Part of a small language model's weights.
Size: 6 heads of 64 (1 for keys and values), MLP 1536 GELU, vocabulary 5131, 14.2M parameters.
Training: a variant of Adam for these matrices, 357M tokens, 5448 steps.
MLP neurons of a small language model. Each row is named by its layer, matrix (up: input weights) and neuron, and shows model dimensions 144-271. Each number is 200 + 30 x the weight over its row's rms, rounded and kept within 0 to 999.
After each neuron's rows, "fires after" lists the tokens most often just before its 100 highest values on Wikipedia text that the model never trained on.

L3.up1070,171,208,178,200,241,181,148,187,181,203,176,198,206,188,166,238,232,223,190,247,181,253,224,223,204,234,158,189,143,222,213,146,191,225,217,208,193,211,269,201,190,155,217,171,265,221,238,167,187,178,210,169,213,210,198,166,224,191,219,224,153,212,155,233,187,224,172,187,220,253,206,246,244,235,212,219,153,235,164,203,176,193,177,188,178,198,156,157,167,198,129,249,231,238,216,186,196,213,245,174,165,246,218,194,204,220,235,102,169,206,228,183,249,179,170,229,248,205,185,277,254,193,244,214,228,214,237,210
fires after: "E", "anal", "Ma", "Ca", "Mr", "Cal"

L3.up939,152,192,210,218,205,187,223,201,189,207,182,214,222,201,196,141,180,170,188,197,257,220,253,251,230,195,183,209,229,159,208,172,195,201,198,206,229,183,198,196,198,190,122,233,223,163,199,242,222,145,163,200,172,249,192,180,172,235,184,197,175,233,211,198,134,211,196,216,190,198,206,217,213,197,185,254,213,188,244,220,178,213,188,178,203,198,235,148,182,184,161,217,213,203,167,185,228,191,197,244,210,191,210,250,232,259,254,197,167,201,207,206,171,204,199,255,203,217,188,201,217,274,269,112,187,201,226,201
fires after: "201", "M", "200", "198"

L3.up399,133,227,226,158,191,178,225,217,207,216,213,210,204,231,225,176,211,209,239,238,176,223,219,229,135,224,192,185,206,215,213,166,203,220,197,164,203,220,187,229,191,212,233,211,213,183,211,188,195,227,279,161,260,199,171,128,206,198,191,174,153,226,215,195,161,207,156,176,145,184,219,206,238,204,166,179,227,208,176,207,196,214,167,213,180,234,221,228,151,209,188,236,262,238,182,214,245,185,179,193,184,203,229,175,197,207,209,204,164,234,222,216,170,232,236,256,211,207,235,226,169,210,200,134,195,189,180,224
fires after: "of ", "University ", ", ", "to "

L3.up1284,199,198,273,204,273,230,154,207,232,225,205,198,163,183,154,191,202,241,225,194,169,214,172,218,208,223,220,173,222,253,187,212,191,166,229,226,237,266,174,173,206,159,227,202,189,198,179,170,170,179,181,207,155,171,225,159,285,250,197,225,200,237,206,165,248,194,145,152,177,185,213,228,225,199,266,234,215,197,159,151,238,192,172,194,186,224,231,170,219,238,233,205,275,211,209,163,171,270,229,166,170,177,184,225,187,274,212,191,201,140,263,127,198,169,204,190,218,189,156,230,237,182,208,150,214,174,172,253
fires after: ", ", "was ", "and "

L3.up297,210,253,198,230,190,183,158,199,192,184,191,188,233,253,209,187,210,200,180,211,170,148,187,267,184,216,207,168,217,214,188,225,214,240,163,189,250,233,231,201,191,168,212,223,207,148,273,216,233,202,198,200,249,179,183,218,195,166,182,181,113,201,170,136,154,199,200,221,253,197,179,161,194,180,196,177,217,177,204,150,210,205,212,234,190,171,243,190,159,148,151,197,203,185,206,225,153,139,240,218,199,208,184,166,215,191,234,188,207,231,185,204,277,209,237,221,226,223,175,224,196,186,287,174,200,187,224,184
fires after: "\n\n", "\n", "C", "St", "=== "

L3.up1129,202,263,168,174,227,181,206,218,209,228,174,234,228,253,215,195,251,216,138,186,198,183,199,218,170,179,178,144,157,220,233,204,132,180,179,251,137,198,207,239,257,166,215,176,224,203,214,192,220,143,176,253,208,194,204,198,230,171,203,207,164,204,190,171,163,137,196,215,210,183,175,161,171,144,198,187,227,188,258,173,188,159,262,221,180,204,187,217,166,207,208,232,222,242,249,180,241,236,222,204,222,143,182,257,163,180,245,169,195,224,225,187,260,215,192,182,160,222,213,210,143,221,225,218,169,123,249,264
fires after: "-", "–", "rec", "sec", "p"

L3.up469,179,191,173,203,174,252,152,198,183,203,193,132,195,211,172,169,223,212,152,263,136,160,171,190,267,202,192,199,222,184,212,186,202,217,157,216,169,208,254,147,156,168,208,216,218,86,249,204,209,236,243,150,232,196,234,230,196,199,198,220,188,192,230,216,167,168,171,200,149,221,229,204,221,204,239,197,262,194,171,192,237,177,244,236,222,205,200,255,174,182,189,189,255,232,178,203,174,212,219,212,204,235,206,185,186,223,219,147,238,199,192,129,249,214,260,189,196,207,247,184,218,227,176,197,208,183,226,217
fires after: "D", "H", "B", "Am", "O"

L3.up1501,205,244,195,214,216,215,193,202,185,199,181,146,268,219,208,149,192,220,214,175,216,232,172,169,238,211,196,194,220,195,216,165,228,185,193,223,161,232,162,167,205,211,142,186,190,130,189,174,188,173,227,223,215,211,232,175,182,205,228,205,242,260,150,226,209,205,206,241,234,227,187,218,178,175,271,182,210,184,179,91,248,208,192,230,187,230,155,217,227,200,188,238,234,210,177,195,187,206,214,209,185,199,162,195,249,182,205,156,226,232,184,180,163,204,203,191,197,236,184,190,172,207,255,125,193,207,134,257
fires after: "B", "H", "J", "K", "br"

L3.up534,169,177,194,197,226,219,232,208,218,242,179,219,179,254,131,196,231,156,214,232,184,205,175,229,217,204,208,221,230,201,225,198,224,176,205,209,160,212,276,149,189,195,290,182,229,190,207,198,173,225,233,204,212,230,251,227,199,234,215,229,172,179,172,159,182,156,200,185,177,242,237,182,207,249,229,227,247,164,188,194,217,185,234,181,183,190,206,181,232,202,192,207,200,220,224,200,199,189,160,198,208,233,218,226,290,234,222,201,114,244,197,203,214,216,181,166,189,179,172,198,220,234,189,207,195,239,226,195
fires after: "H", "\\", "Hel", "Sp", "ö", "lad"

L3.up1443,188,240,235,196,205,215,168,164,187,139,162,218,206,177,204,196,221,199,141,246,212,192,203,224,235,181,194,173,142,219,182,210,154,264,196,236,201,196,247,195,224,170,203,186,233,175,242,281,155,180,190,193,198,267,261,221,222,194,210,247,216,189,188,193,153,226,179,180,235,230,167,217,267,213,235,172,210,198,199,188,206,189,123,171,166,210,206,230,196,225,194,228,229,209,190,203,223,200,191,260,197,210,153,177,199,188,235,186,234,204,230,142,246,196,156,214,243,231,254,235,226,208,177,134,192,200,214,245
fires after: "Su", "Mac", "Sh", "z", "Wal", "O"

L3.up617,199,215,181,190,206,184,164,189,229,182,187,190,194,204,181,197,225,230,174,169,185,192,214,209,213,164,221,146,174,185,238,162,232,227,270,233,118,213,201,169,187,239,202,206,215,187,184,148,296,184,202,202,215,228,204,202,169,221,245,177,181,196,172,129,194,191,200,251,185,264,203,196,191,200,236,162,215,144,172,228,253,204,148,177,174,257,262,220,206,218,168,250,210,193,208,214,155,265,191,182,165,188,201,147,219,185,203,152,233,223,202,217,216,187,237,196,173,243,184,212,171,224,215,175,174,198,164,224
fires after: "Th", "one ", "be", "th ", "Be", "sh"

L3.up375,176,223,240,153,221,152,181,169,181,192,225,195,141,245,138,220,209,180,212,221,182,209,233,196,278,158,183,222,95,170,174,164,189,217,212,210,150,191,256,221,179,204,192,188,217,254,189,211,205,149,248,167,248,163,209,210,276,229,177,170,140,215,198,184,177,149,202,195,178,240,189,145,192,199,180,156,238,192,228,201,199,158,165,198,235,169,228,146,158,166,207,194,195,230,219,221,208,226,184,183,175,199,208,207,237,185,237,152,172,156,259,230,163,225,143,247,184,245,181,230,250,253,207,215,208,132,215,245
fires after: ",", ".", "be", "rel"

L3.up349,159,165,180,192,209,213,180,207,214,187,166,238,206,250,238,169,211,202,200,185,217,132,208,156,223,171,182,251,171,135,236,169,251,203,195,214,176,204,264,205,226,218,238,209,160,181,207,191,191,224,150,183,188,170,234,209,197,259,198,150,207,159,189,158,261,187,202,197,180,222,154,174,235,223,173,265,209,112,188,207,210,203,160,168,199,226,222,217,256,222,204,214,209,207,203,221,176,215,256,250,148,189,214,207,198,226,187,169,234,213,197,200,203,194,164,204,215,234,215,178,221,203,210,160,186,191,194,165
fires after: "one ", "200", "199", "201", "rec"